{
  "num_hidden_layers": 11,
  "hidden_size": 512,
  "num_attention_heads": 4,
  "num_key_value_heads": 1,
  "head_dim": 128,
  "intermediate_size": 2048,
  "vocab_size": 16384,
  "hidden_act": "swiglu",
  "norm": "rmsnorm",
  "norm_place": "pre",
  "norm_eps": 1e-06,
  "positions": "rope",
  "rope_theta": 10000.0,
  "rope_fraction": 0.5,
  "qk_norm": false,
  "attn_scale": 0.0884,
  "bias": "none",
  "tie_word_embeddings": false,
  "parallel_block": false,
  "init": "uniform",
  "init_std_qkv": 0.0184,
  "init_std_o": 0.00392,
  "init_std_up": 0.0184,
  "init_std_down": 0.00392,
  "optimizer": "adamw",
  "learning_rate": 0.00079,
  "beta1": 0.9,
  "beta2": 0.99,
  "weight_decay": 0.093,
  "lr_head": 0.00844,
  "warmup_steps": 263,
  "schedule": "wsd",
  "decay_fraction": 0.578,
  "decay_shape": "linear",
  "final_lr_fraction": 0.0,
  "batch_tokens": 65536,
  "max_seq_len": 1024,
  "doc_mask": true,
  "train_tokens": 571800000,
  "max_steps": 8725,
  "dataset": "wikipedia_en"
}
MLP neurons of a small language model. Each row is named by its layer, matrix (gate and up: input weights; down: output weights) and neuron, and shows model dimensions 170-340. Each number is 500 + 40 x the weight over its row's rms, rounded and kept within 0 to 999. Numbers have three digits each. A neuron's up and down rows have the sign that makes its largest values positive.
After each neuron's rows is what it responds to, as a language model described it from the Wikipedia text at the highest values.

L8.gate1292:502616520527540464468511485468467430491484545497514464583475423449465491536540544483483504562542510470442508488521484427524516510501486585506526445538517514536530479514541515587564489526555527475509531519487477495495470501502451553479475570545579455459427466516509554462490441501461510510480570394493498486531475411530484489480543527490466467509481504547430516397522443546400522569575502472498479448520463558490464513531500459427509435491466469549479409522506508509485544473513477453564546465505484527475488520509
L8.up1292:445489500472524507522565463511552513504451532488523432528489493533417486555449498516533479517457466528512478457516495482522517517546506468497457481585521473502477488484571554458589503471502513414450480477503462577556499425496496570513435458431432478437526549497534528499471506506524490539478520511529416483495511476504423504456432514450505503563552440469517484505556461483470470538468491519538502530514481590582522480432446484533493517480448553538520517552458517480471492484463570395523542411503547553528477513429
L8.down1292:524533559495518473429422503503593523470415520481494525517514482449450461579530482483555553513479567443457530432517415505511458551495416460461393451463494535525506466517512484522503463512524527443462528520501438403473439531559451496445456553437530484493536532596496498469451514526566606433408497460486556451461505480467551501463556471533495494507495528535452573429477478516532534496498517539505446490496449490528467528434504466471530433511506494495496469545488549535493459524489578485404448503496535504487436480528
Word-opening subword fragments. Short first pieces of words the model splits into several tokens, often vowel-initial prefixes like ap(ologized), in(ches), ac(claimed), as(leep), plus some mid-word pieces and table-cell entries.

L6.gate1478:575517481449519493500514478495432516561490522546484513451592510498508511591490469529545487494436487478561510466498485479464540472383481510610507446463518583522461461477507524551517485544471602512538514536546468485486473569507508460524553429503516556461600490411553478479534546503557452493565516536535506495511513526486457493475529577481510566428485550503478518439453494535503506418490429508438556561469574494498576469499476480471546463528491562524499564449479548479581518468484494496528458454582475472497484491499
L6.up1478:497560521455569556494468470503496492539519580497487535523518528491483474541519419509490484529537527560474582512465448532500513495426540497594493505450540576538430469512471451534521498513556505606524468515536546569460472542484492481477506528428491517509536537553525510441421477496534440497471483450467451502459467451503458521441520473507598545488461391453552551537464575545480535457504548480487532516541540486555543450464492466531524525472556551527470494462518515449494518522497543463498539417479449489520442409520
L6.down1478:486512525483531548496544518535492482538563480465536488430506472502526505550574515550474440531507516467527499572547494447528472505520540509468420545480485446416476505452438499482507590476514463576517491556510481550445526506533534576467495542481455472497394538572490496495496508469511501447501433501596483473483438501562527507545496505516429516499532502487421429454430459460504546456478544547533491479544529523500464487507466452521433576476495488558440450532490589533481436520533509490555425474486476496518543487443
Word-final completion pieces. The last subword piece that completes a split word, especially in table headers, names and titles, such as Dis-position, Ex-it, Appoint-ment, Remembran-ce.

L6.gate874:555512534530471527459495535403542504504467520479516492491457564465505513454532470509418505437524533473520499475475536496489533441465550492483496500465573451504491577607439509532536559472472549492479530473516458484493478529509475536472548476507611555516516489502535528507477473502500507443534482528501466503459559569475510555575483532534470401481511556464471555494523486498508545504509513494493479559539427519486507523533555477527460483505493498493553537497516527422465526544513524544482442478512475450473475541515
L6.up874:532481503502473544505492567503499485538525523478507442532501512487471489468490512497454548468499523539641499531498477483478426501506515468567535412472496402387480556465489469455474556476498526510475477548459529459559469511500460585471555563536556494514515483529418513476493514454487561473498530476553449483545483539530512491551536468560516450517507449508498587507476493470495444517522498538524476393528487460503493495504491451486510502534451462551504545440496611484491464521535537551403468492456477475583493501468
L6.down874:529447539411500492553523525490466430506498500514527578521474467483503554528469479511463551532448473494508505573593464504552429515534498517572516479528470475456490445451506407495447517484541441589506539514471461525508556516517531454520517552546498429514488437532571463505515532424506475478458519478483490520443448482487513463462587440454506473473518518453565484435512515545511453506500496513503464480517471491572484456472492444486490480487470494496516500491538588576529448469394408457505502429515520551520496517510
Phrase-opening tokens. Tokens opening a new descriptive phrase: opening quote marks before a quoted term, past participles (known as, regarded as, praised), and a/the after is or and.

L6.gate704:605458508497463449539493448403531466483545493427423431485463546531520517488574416543457503510457536397501478441513533496450465525518500454400476492558553563453493470509509470433564470480537538508544489476517503539445439511476493488431545493430512583486482481509580533529584524485504482558489458538505445530583500517502477521469550513493491570446519523485525541557499540520550579479481528582546518566501509507459516492531481456454466556485537427487465556545507567546558493492461522476520489484540507491539432492452
L6.up704:509526415568509493551523526526465542481543527476526479498545476480571428502422504529456484507456496527510547445463503552448480452515563465493545517497522492475453504445467481482481490511559506500553539504538503484510412531531498438492500463450449499500523524487502502428495497447461496531447479552547545453549506483463394552479524515451469484491488466482543514499420524565573517498469554503433538433485583519499505391511478502472460525520502516493506521460528528568546490521394581513527534490460516536490459418516
L6.down704:468596565511513498487460487538499492509579528521588539471484511473518484517417501574495559542470448528448477468517489550546463508512487469517480490524522465451546467472555446565512481486573496504494492601504400516502546482573468462514509472511538482486505568476477494433475522437367516457504489492518536489551543505533538508540506475496510495449468583437459519450444487501539473459469493578444437427522515494511548499531518498550456546524442438533484574534464475509528460484483481519536498494477486525514444529519
Mid-word name continuations. Second or later word pieces that complete a split word, mostly names opening a sentence (Magn-us, Kel-sey, Lockh-art), also "part" in "was part of".

L6.gate11:556477563470486483527484579507448456525492440559482527517531475498517480509521443412533418453521468511534482545527444481524579473474493507538495500558514513500518495572527494519505532531529549496520428509430532552541436507504567490448549524573555427455463464526519501534488468513472551520475465586503484499529486503417562538514472490539551539457466565515485510493443520434471547537502450533425522535506472503449515531549581518547508477585508541541523514534431487480534518459524452482461470470504569481474475522510
L6.up11:611494480619478583531488449470471474568477494531434583526483438500458465499519507537483519483411505449455508485482462609467509450494554434526517458524535517448605535501406498491469571494594557507561444502527397552448519408498499448507511530484487512502508548516451489468509502538460479506544522516468527464513503528505591477510501461505502467437458534471381468518426495485456492542545500548440549474480516433478432530512544520558520509555472509540387482487452525515528563427564496512527465523512469451552525501550
L6.down11:496478461599557506511449552408518503479440450481487573486571523540418503603515471491436465510508445504544520540492473502444527536490461442468483512531542546481564538486486505495459511500479516543507457513541496457427525479501472511568496532543476481467462515519487493521489514500399494500436482455554505478591480514498485477520485535468442407470427473486475397513468534521468477519536494536477524471505542454541447533534478463540457497481475516612401479506430516451544442495482488493561483482454529497514466568470
Degree adverbs before adjectives. Intensifying or hedging adverbs (often the -ly piece) right before an adjective they modify, e.g. remarkably slow, extremely narrow, relatively weak; a few scattered other tokens also appear.

L8.gate1784:543497486465496449545463497471506432447442453513493475494510532506552510496522478535490463473535475539474497518545541554461533490523512521488495492515451526519543519516473425503523531494497515514522501467528494453531544531527526495459481545417523477564408427532512530527470505524506485491578525511508455499462405554484446502517572520552542528473522460460495545533463451431551543476495485528561494529474512492470603509493512505511467499454494474478482537469500529478577492521532473486506538576543498515517502462449
L8.up1784:488522454481521579522557427518485520505496475449424567413451551462465497477484493473461474561408513498505528499460531517483507544529539523434535490482448458587483503462448480472556553450456438431512446489468516545496467485503485547476461515504420518511573477559530474471564495528536515511444497534497476503506444489455532494506489460483481555476503473572549509510425458465494492433541561487421691566519531524491439526517489505429538469451508456532473460482477461612462391472502473519473454507454438527484487511496
L8.down1784:460512454499442474533519474556405484497467429504503450511497566517497602522406529469474563449534498525524485515440481513487492584486513524468500526486556443446508458485534651444498431483508480493521525495510528501518529523471422502557539525499427468476487462527583541476545495430489476541421450590434500497492456492545463538480534430476529433457519490508590518484549523502420497511467474441503514487538504435501490513576468496593564511488484517514475467482409534545518472488475473500533505463506464497491420476593
Name-final subword pieces. Last subword piece finishing a multi-token proper name, often a surname or place, right before a verb or punctuation, e.g. Wre|de, Mil|stead, Baek|sang.

L8.gate1749:526513515516513466525545456542575587502453522550530584484554440451529512537535477566508510457452467552518485506511498504578547465413466441529493527502515446579549522512535490523468563515482505509516580486475474464461554482478550487537494479512505472566451464447464527446504493495480455518493367552521384425522528462546456439474453543443550462501527480408497557528491469537529500486512532556539502432481478466548543460470480558414464476434492505487505523541487517525473527494542525508441498492543411448503484561481
L8.up1749:524563511532546536447487456512446410537553551466465446491484486529485563468487526509483474474492488509479561558500556493460512470495594479514527552463483491471468510489470445456474538444494537525460500563551549517475517498453529490509524514495503474487490481456512539493546508497528457519528515440482417550485487538533519460392494488587539551526449540451427488568526513574555547462474513468471409464563485551593587506444489521506496597552564522475456476510521517438499494527508515528476503438532524481484515458549
L8.down1749:506472531518504547503548485468455552453520482534475461488489481485522537489507495583503466495529538459485481445548469565514467478441448450577486476615533491483494496457506397487602488449509482475546465502512472519521488485487442456474528455508448540504524531532467469474472481550448553465515570546582456534497510544462497539531491463544484517485541512487566515445520579449433528531515463545445555500479387479471465463554493463422502544502432431549499517508474554520491485496536524478489512563470499493527477447491
Final digit of years. Final digit of a year in biography opening dates like (21 February 1892 –, plus table cell separators and list dashes.

L4.gate361:490526534492489454527510496452492471460434433518502517487522501496562542483543478471537455570522523505478452515515540516519480502482500550534603495524477511568490498536566436495501527461437465498550444453427501543521535459482487484579446502460477524499515515406508508467486464491524462451478533534517482498548548499493424559482493452592488540470506456483492430557470491483407516519518513579524465483464554481509453417585499460500435513550538499506504540495495504459495490531430495530547579486480532553417479495409
L4.up361:480462530483580474494513498439549418511441445600546483412451525516488530539491493556541507528512508509467445466426539565505510493529468512550516464548505464504502551607442495496555521486530535534563467522415484578487539547477495497462483480548458513487524547446459496505402479494509498554561523470454516427482502447543534490456451503562481537500486594473498416537535504578526477484596453502552462474399508535380485439498435493523485478499489473494450538636527501446506431485478526474537541481518469498484469509484
L4.down361:480523457485470500596497495551562504452546529460506528541549477458511476426468470530478576517500448495407529475484488536531487581458482468468586485456548490455531544554546497507553473534533517553489587440474463462560526475485475412486557507527537517475517543425528472489473461494469514442559470542555533477423474512608519473562548510505495475499577482422485474448522518462508491441449495427539512509553485520571453542570474464463514504481420522518500512551466491497452541505486568486539550507470455494536522491615
Paragraph-ending period. Sentence-final periods (also ". or ).) that close the last sentence of a paragraph in Wikipedia articles, right before a line break or section heading.

L4.gate1261:510461477507476497480491500504503528478486432528480515500493525539560522550498414494504505512446517592474507548529467497535537538499519431454506457548498542470462576435450509470468446526467503503568506525531485572438478554541517528490465448486487488525443463469507406455535533538554491543441593508483477442481493525492467444567476561511538530493525543495467501458483524442486527492561471488487506569454525513526427449499441519534535523474510521517516476531511412540475483456474499501542507501536423498445540512458
L4.up1261:562496556433502457532568435516544439531435557519514549476515485549533535491476527472551486497487539501508494521525476476369484470508542485477528602545500478494525506450436451443468406567528503458582485479487534481510536459527513471453475520493498407455502540520504500482481493533566469452502544519433500411473456536496473481483481506445531511445492515503492462539505525498426528504522402526476432481426519501460467526419467386422518457508459503591526440573557545476586498484531436446530547562450551539570523436494
L4.down1261:541517461476474481514509486510524520552531483480574517484477516526462467477551478507556513436479482447521434472534431493551498431495536526521504505601490435479523504452518519536551474548483498475480488486462479492474565459441494525545486488523475423554498529517521513493532519451480493555510460511489510484475507480442511503501465488438447479494525449533475615465472502553480407478530524499451474414429500438498501546505467564488459472521514513473541510506532522420543513549536547480566543408492556542401457528485
Final piece of names. Final subword token that completes a multi-token word, mostly surnames or foreign names in lists and tables, e.g. Puj-ol, Merr-ill, Zapp-a.

L6.gate469:472496567452452454529467455477548468454473488528497423535505487483517509516563476537542433545491486410451365501500506545505525497489518433448555607513509525501488525537416446541451508454443473540460485466443464503475489486489454411497452512428487511561473458450561458493538388508529489440543453443456430492509495493476487473497476517403453451486529549438491478411520441514422487521527491489448499481502508526529513505431509490552482530473458546496556517509501507459500484493424478553527479425485450534546506437585
L6.up469:491501531425468454472480502511536477443452477470503462511450440486557443479433476548517500495450530528540420515557477511424459503469486454500517495489496526560488509477447547503430506563399555515549406490522452506528445494566429501465520564420484575517479480471526471538516487517551527448500426459485430461458584434504476547527512572494474519567479462500502487522506405462462451482520473526530559531474495488476502533450512466495512521510494541439485537420469534497475510503509546452474535430471475504552514347435
L6.down469:448453554486525509493514458455484528539438474450472511500578459474451523481579500457458540515533500545530537498506497481489580429506541543451501463512567537470513453458501453510480478543526543420511507519433492494478492462527518449481463507559571501523464376480524473521417453453425519515540500544516441493478555545501525582455502498482452537567581492499472392408418570472472510575453536551562473496535472463520557494478536473482466528417559510534436511416567535485508493437452506534524484470515575424483523490484
Word-ending subword pieces. Final subword pieces that complete a split word, often suffixes like -ment, -ance, -per, as in dies-el, cop-per, rif-le, and also standalone per.

L4.gate1708:517504537492516485423494535521510514565494550569538445453472465489577492409459478509500461501553527508487528474479445439447492491410519509564571501521495510475460467464525465456426532495475575482546528535519421514500526540579469495513543511519487493510450475456479515438508509498525483553470487475505490445494433510514494496433467516537442479469527462467492522454519516500488488439520509562531501528488424501468480420474518499507431547484502446518537476482532492510539459582555487436484464484537499497489546445486
L4.up1708:501494507555475478533520473511496521493526553518542427555466534525512513497514489546465438535564540482499507511507475503477491467551468450533498547516528521524514463502461465478518497488532495566509474518528437532505500576498487501522548519464550546525444513498491542453474504471433537581426559447482489534570547519447534465424540469522465400463527488462422480539531499566484497462481514427565544560517373498501488505473472437579459531561452498511534414509507442497433524507494443438536506493501462568520459530542
L4.down1708:481467471541527483449526512472492463496565578539556489507473511388482489502489527508534512533560575525501528475527514449454417504520476444532461514533599546460550553494476530526510547477551512486511479590552465532475532542537428469610564580550556520507489512515469532438600475406481501605500483506537516477506537441496511486441579531474501510530462474495456479556469452568484472464472536565508529461560395536450530451489524521530435449415528497489554489506481519455468478518514550446546453481536423552505484455545
Word pieces ending in "o". Short word pieces ending in o, usually opening a longer or foreign word or name, as in No(ël), Vo(isine), Ro(essler), co(incide), no(tices).

L6.gate391:539521533468488511428507479456507456529478534521523472492423551434515581478502446507487523425498462464538469499540392491482505430464538459477456467512500510467472476555466487544534486533577559433468460473434472475541541582484474551493422531495557519455488468444524448520468516491485536478517565549568442554504538448568501541466522482516559490456499552479504411430479524489531472507460466583464431508443473541450508458539444498473483460497462487457494435524466467427445536519539483466586511484488488562471454632607
L6.up391:508502521513539561534543582503556489531478517485461510508597519472402417420509465510556571506570467522529516407543576469516490488462466521468496502508454538513486445570512496498496502493488496513479476497556454467462475448503376421571513577484553510500421523548457491493559488534429443499471521510496523481492525477525521598472531466514515523431584465459523529553505533499507510402487542481471562545527523520463489449565538529526484490544519526511532507464488539471507458499512529523567597460410535477456468455458
L6.down391:468535520491458420552464511536486482470585529516509499461467530557445414525520475550502550445521486516465418519483518533506471497452535523537516595510516471483528547503474493451429413521592424508455499463514536513490519521451581498502475480436580536497454446484551485486471570511472491452478474528503430435548446486536482493460497489457530449531473514478417501509485513494485539503518467483477406433522503547544547487510509497455449569503553444542500534544500536483503485495565458511406512461442480461454480529544
Paragraph-final punctuation. Final punctuation closing a paragraph before a blank line or heading, chiefly colons introducing lists ("include:", "following units:") and final periods.

L4.gate1365:448472449419518484502488474492485457445481429507526496464509544567411511495489491517557524501534463463451434498476489478540495515534468541421481415501428622474485468490514499435524497504486506507476392480501478547533477486500541473448556537594429472500532425427529518505542545497529435556522496448488470512456547508537450516517499569598510540548481508462526514464490515506549510481490477490527485527441479409439488470498519568461461479501569435465503470574462438516491528521418581540469468482538542472493452465486
L4.up1365:538510488436451477486514508537504525493501474457519558433503548552476464476453486517524525482530530491477581479474564485547512523483487513402486449522528547472526474551502538502446526499483482472505475470490473553546537470430467497486481426522481426504438516451447484496514549564563515486488505508509521495463591437552449456500414556555538491531487568492510520500465536524455590489477498533475499505492548481508449478483502513453521469515533520451508470515465505512590503527447493561534525541453570410455511546499
L4.down1365:478520549423483539460461433449452525520559473510555554460448500535463504520542504517508559515594539493457528538485502438476401505567476573478542395509517565537509471434494495526482471449508458522470480532404433530572461480441465538511518532530478473503542492503509473511454460448511525482519478512532462458435457533475463466460571453572525511482567531499470527574465465508524497507496448533410507518491481502467525430534476483476498473500504544497507441470514440522448471499569518412516467454472487523567439492530
"with" in withdraw. The word-piece "with" at the start of withdraw, withdrew, withdrawn, as in election lists "(withdrew)" and troops withdrawn; weaker on scattered word-starts and table-header words such as Outcome and Total.

L8.gate765:523543461572459391514474501537490543467535571532621452531483452473393452514557471417558555470523480520494531549525500383492521481489542515528531503528526553475474474499553530585528492508523486495489461463442519496497505555525499513401517526479466474467462514552530440526513490496462505544495548429507508499473538529439492509536422539511436476514492491546620476500545451496419496487558498481553487520451458433580506480467595415559508516511522486518476501535522492426419533509453483439586476468546483474445479501548
L8.up765:548455523553523437447486427495560524459511506449563522495499478499495548525493481517533496510479515463447502454450419439553476455500525522493525511463542455498436510469547575572556554463485579496486490507503455490554531461462536581485501510468509454559489489489523456562390463510516600523522503532517473533514498429546476536530524497538543492510456494445552480542483473502469456506546477490526426509431446476475513489431479504543531516514508463465472432520514485449491474510493391488491461557482484475471460472497
L8.down765:462537420529507496483556523479454516484501472527490522468489482478471478514498507465485491486457472549517529444459477457504421515531518496509506527454551498538551446476509500524549527525554569516483420526425386502571527463455520489537511572491451513489503571518469504501468524528499438461507532445563519482474556540490474525545500470424466447549479486471468481542449495519533439520536536492508491516523471425460372522480412451500468474536455488446530501550516520443469384573481509479445479459512432463454460490471
Opening single quotation marks. Opening single quote marks that begin a quoted or coined phrase mid-sentence, such as 'most Australian', 'rear column', 'wheel rock'; weaker hits on Latin fragments (ad, et) and word-initial pieces (un, ost).

L6.gate1251:436523505512515489531454563533490505464500524427551605590471518469493447513584454498535441592459526478523606522479471579449506534480438558518504493471504496441470525588556508502474510522528485476441488493533516607496473538515432528476438518518565536460496469557545494527477483516505482487477447497464521506451495433539501580507464539473553476535438472430563468493517475461435469454496517498493556550511456541503515445485532497534599482510559537511473405497583471507499488483486484426461461537455526575517487491567
L6.up1251:507450500476488548451442511541558447497472479481477541461481606443463459485544437491526478543526461476509519430495446513429496530480492463542560546512520460494551523484597557530566426519468524581519552507482523570511419534520420511475441539476480536533524424399557474494489552492515409581512475485507480568452520431495532516432488473433502548460505489523487489598472523559512506415499509455480515529502441496490486516504514465524545512518511492572537494449482510534488510535538544511541542535507474458542425493430
L6.down1251:491499476471541530429395535517575470543506553501511580496514526514472456499506503530607524524522494495504553477485448523516519598452471466544526532496538459470503609490550523436425471439559517548541528441470509431518423567576473470449503445529489539429550482438523524474532525481579541493493504567513521486478464523461466449485455456534502506496468496405475503523532488538447483449493582448487486480483518442548522486432563452474519507486556559515547442462553486462450466497495546503444440553493485534502499428565
Word-initial in and particles. Fires on "in" as the first piece of a longer word (integers, insufficient, institute) and on phrasal particles like out, down, up.

L4.gate1161:497448501500481448502519571538567512541503478496536522521508463484558524561537507515550496548454471487554456555496464415512507466540565589579503507520466564481523516547527498558497478430543554479555526497475436440533540499488507489512511504471456480491586542512478506453508543471504480530511448609494481519503482483516499456488519515480511537513515533489532489463502501418400515538489524528559479452440464459497507511493512471555525528534551554475409472552506476528497537467502519566492537491528509514486557501489
L4.up1161:535465502527493525458510479514526526488535455500532482535495473451580483494515418562469494510407450539472568510552495522473478574443549537493533518555511525460478533503518519587596510441554548564522518489467574545472482482509447541497564448413520488473449438472498485490453472532546489530493491596568540542525544472449573457534548521453483517474542482538529518483500492461460555531474501499543542487511425455483497451475479494539545561548454551519510603473459478530529524458458427529549466437479504459499517492472
L4.down1161:512468511445460488470531465498523669504486490527456527525535481444486475507504492530487514562510457481394502579462519510498466555577499533515469557527536462496538496485486544520411474495459517492447501481525526474536499526501567485488474459490481468503512547486477549540451474442475527478478478550547499539465522502506493481506449497510549544568493553464521572465450450550512457497608487481475569485477496493478503505491463498421452475486487506543453449500507557489471457604542495493560503507486441520410497529488
Word fragments, adverb endings. Mid-word pieces of split words such as plat(forms), dis-pat-ches, Mar-its-a; adverb endings like -ably, -atively, -ely; and object pronoun it.

L4.gate2022:504574533538501453401478541516506528486510380567516444460500435438544532445528509492494499514538441500580459492499494514482573454524458591494527474398534556507527530542451479506457514510533481514493525438498488497481450485514481473536506588522536578508475482448521519529515430522539514583506504522528491393519502469521415522504496509491473534510477413540492489434469508448505498579521538494486473522465547479464476520520558503549471525473504516471487554487421491444457507592505526440556549494474525426506442529551
L4.up2022:454546536504440501475543460555498498524544503420456461521470503478507498547466493451441489496534529507542412523520519435419449505486447498415492492524541455495492508449497493478477429537472512529552532547418485493504506455508538476475527574555507520477562502481531438515526463459511577529462445456493465493538499483544492564474483475488485459530543517437473467519484525379417471519521444520441511529479519506582522575514599460543493519554498508512433538476520564531538538442499502476450509465507479547547505457489
L4.down2022:476491424475474533484420531504446514454522481593513469534522501514543532479437564494463545465486500531535506498521486505497514460544543501494525558495510540529527449436459538466529515480507481484543471498485486406489485527411580535567521535455582462523553535438456570480466508454567536450522539556481535485575441468432473488573516517455487458456449495463560556505469381523543597545527557478519475478566583530493519469489527556561551458443542517466567535496459473541499461532521502473516537541439450534501492415553
Phrase-opening function words. Function words opening a new clause or phrase, mostly after a comma or is/was: "is a", ", who", "such as", "half of the", and opening quote marks.

L4.gate1312:517510378493414493543458514483500438499481466444544451488522494522471489487495510452476516554526610531467476477537501422507476526499497454477523469471477512475485515501469529522583505483465488480492546524519456496479462468555467518457407483601527568476537469507579517470524524506490505486449513530498596566459462457475552474508556481460467513481576539497544463556508521445493575504441550421470564512579501558459465504461495530460506496494477546511503456502460457567462545535569473477533428514515525441495532542490
L4.up1312:578580489534498481551494492371508469531447459600424483511502520532513516552553473458521523532503534507443477462468534554519473550529403537514563501541543444432506513488480525578505509498431546473491538493470505495522518487502521466484475525492520559520498499485571437539505491580524466505514452483520559497490460486519457467548446463477447419537550444462569483515519503487472517520513518500476552525472460548530513471502583521473479476476473472514603515496546522511528506477507520467485467486524550492609428484513
L4.down1312:542578516503504505530465541519496458517517413458483513459492475483480510505472569520462526573470542482452568511517506453509537495472511455467459492487602487491473522568543478499412465526452556514556551582482454471544414531476489507494567505536465563485495474442504481492493615564569462546493525531523603501509520493501490435449494457524598427544554482491502451560485520510477556513478461537477570579516430496523536491489555474450518533512468478582508461467491536555542480498580521521378540523505484538514503463561
Up and off pieces. Fires on the pieces up and off, as standalone particles (light is off, on and off) or word starts (updates, uphill, Upstairs); weaker on assorted mid-word fragments.

L8.gate1361:529549479448502437488546461489458489462457464554531434475520487516530551470521550506515466382515492432483537549479550569525506556491491546501495458554499507518496495433482504498510560510446462441444526502471547517501487503480549509516544505546527567461468449528483528453535460481521494495455479491501456596514487461469549532541522471536490458516576507594530497506484554564516454426472514444567515451511496483479483457508534481520505502552496494448512601544561545485441565465545495505487471532485483520568500584528
L8.up1361:483449496491446507518439450502508456411499463581530487492553531544457517517469483513508521477490496475633463566504488495457564598476527495515505533526543487462497476442554491520572490522510502480454468443541468492542464483486468500547525460514519419453447461524515596479533572533479562486484524516495518529533513468491512442485551494431503513459422487445471448539501550503555509516462535569511464537556515487477459542578498556451495483480523413491473529472542459549512464542486521574491494546515547545526527498458
L8.down1361:462501545490525495514517494502467470490483566553473492485473520514488506451456457461516580511526464460491484462536460490503442523497458529526530558479534477573602492438500553472506497496488559499493430492504520457493471492529593522517546523462476507503469481410519511477521416532458537441420523497483552470500518539563546450509515511554519516483477484537547459533530497511458486536494465577451505470454541478531520528483483511537519511437500544510515517483502430447488456423447542491571524451512511453467531530520
Word-initial split fragments. The first one- or two-letter piece of a word broken into subword tokens, e.g. o(ak), s(ince), o(strich), Ro(ßkopf), sometimes in names and lists.

L6.gate1255:566497503492494457435457384415535470493491498495447572550549467517530507502492526540454445510419513523476478533514468406424427483535517495445501517475467616516483461529513521487561457533564542425436473441534532545535523557537512516530540528527545548437576552459493524436453501485493430555503488473453447520523488491527541592495533497551493480527536517479555485519533493477487511515494496504499566513481525450440436449478590542541431544511448561414498492486473468507448518561445537373487443518567467511498438515478
L6.up1255:485541554512552495494437560489466602457543497537515488491507498539453543540508587459462432479519492488404564469496484465547542385445533409558469505451536487568511467476481533474487525437529542500603473429519523508473520513547465543458513554593495511436527517451509525436499498515462519499536515593506486491528531506511482520523511461517507494537505494553500480556520522495457537587486497479611526531500467511534526526459518510510506489487534474450581510525487458536474539572519497597511538499556513438515443554501
L6.down1255:507463530486495423485526473442528545505548510547539524531529520554515479457477457573491502465483522539492511486479463464487455485462493482575495606543485507431561442529503499504567540489471518438486405518461501504544528504539488474535560514540495571491515489517496463522530497473444470550540487536542488582476539516574535483564519464527566522479500494365482482508397518573468529515516594564504543516514506510494535475498442563493443536464544521507510522571492497494458506496474533496493504515582472549500453531558
Mid-name vowel fragments. Short word-piece vowels, mostly "o", inside split proper names (Dor-o-theus, Ivan-o-Frankivsk, Bh-o-ja), plus list separators like semicolons, dashes and line breaks.

L8.gate465:457445449508558513478540522508552561549480483499489448509522496542522498469525435446538442479497533519529468581487492568476589545468503475453483496499529500481592466510511486560537522429564519442419471514503450576523548521508471592513479472464518466548526480429559529498565555568453472493478537514468467517524531540511510563518500477494524476467552529509485455549456472524452492444485471539452514499438497468477469542458602531593474533483518523559474468521503557491462491484450502478500532482577546501531514493538
L8.up465:529489520464555513464538532497505559482539457549490461474485475514461444520399508551506461574439514508583528557573493563460506536460541412438502517543526555471475494475487539512420494503445525464450481594444534539481508499484464522466463512483481419548516444504467514480517526501503517506504489462467515530457418554521468531459397449487504478554496497418504568557491518511413516478575548513492555498497475463523477555545535456555525462524500518464523486532538485527582511552499494541504491513511467531536522546482
L8.down465:542415468433516529537493529519452549502487468499458471492509397527487511532495554476417468555517415488472538572496448529557541531495521500525573508533471443494537488468501492516506542480425541454462466565523544562516527426364402441485547457542496516538537448448486554487501533562488555540516522473531557519475452522575437568531416491458516467582464534521417438421492529469489541579561455505479543492518470420521477496546503521525535455511491503523509449416502442518557502484522453514572463547459481568559527489468
Degree intensifiers. Degree words placed before an adjective or adverb, such as so, as, too, more, very, and "such as"; more weakly, Spanish and French function words (de, el, en) inside titles.

L8.gate184:506511535460491505486476475455470479476462503517419509538475556509519449574468412505471470561561539479525498461473476549483464476468476515513534509510467467478509616496537503526526454515483513455509559547483482494492552556396518493413549477503530462533490541540511524514398531458480522470462497490422514466533532456442457489503543521550467525447498560451506500418562509483505603459499499500611472507495465565460542515527469468516537459529543535488521485459556504462545477498586536475477585498512491575483509559459
L8.up184:452520446506454543454529432536555496498503491464446447548481494475493455516470506505473455474554464495522424497479526506473489540404524454470522527449573485530502468491482525478539471490545522458499583533566506367461461469487470535413589472514468513450558557494518534559453514468507482452492542487484599458477453494488458526452533567632509493536565466492485491436467480436455517457522511493546467534459491509497496554504533478524489466374484471474469489563461465403415509496514497503554537420497478506465500559495
L8.down184:490472438481534512549506508483452493533526527491483483529459502476498449518438489432508490523497510461519528451514478526529496490479468521460613489537519430480472480461557571547501506537446501479489533451517561420503564493467468466547502480514505488456548513550422510441491578505560530480469512468488493459477511519498480530533519527507540534456509538572542510496530510496525503534526522516503526487514534505497528468537500468499516447509477502474500446501513530522505511466514528521493445466436492519484502531446
Paragraph-ending punctuation. Sentence-final periods, and sometimes quotes, colons or exclamation marks, that close a paragraph just before a blank line or heading, e.g. "…2020 census." or "…in the mouth."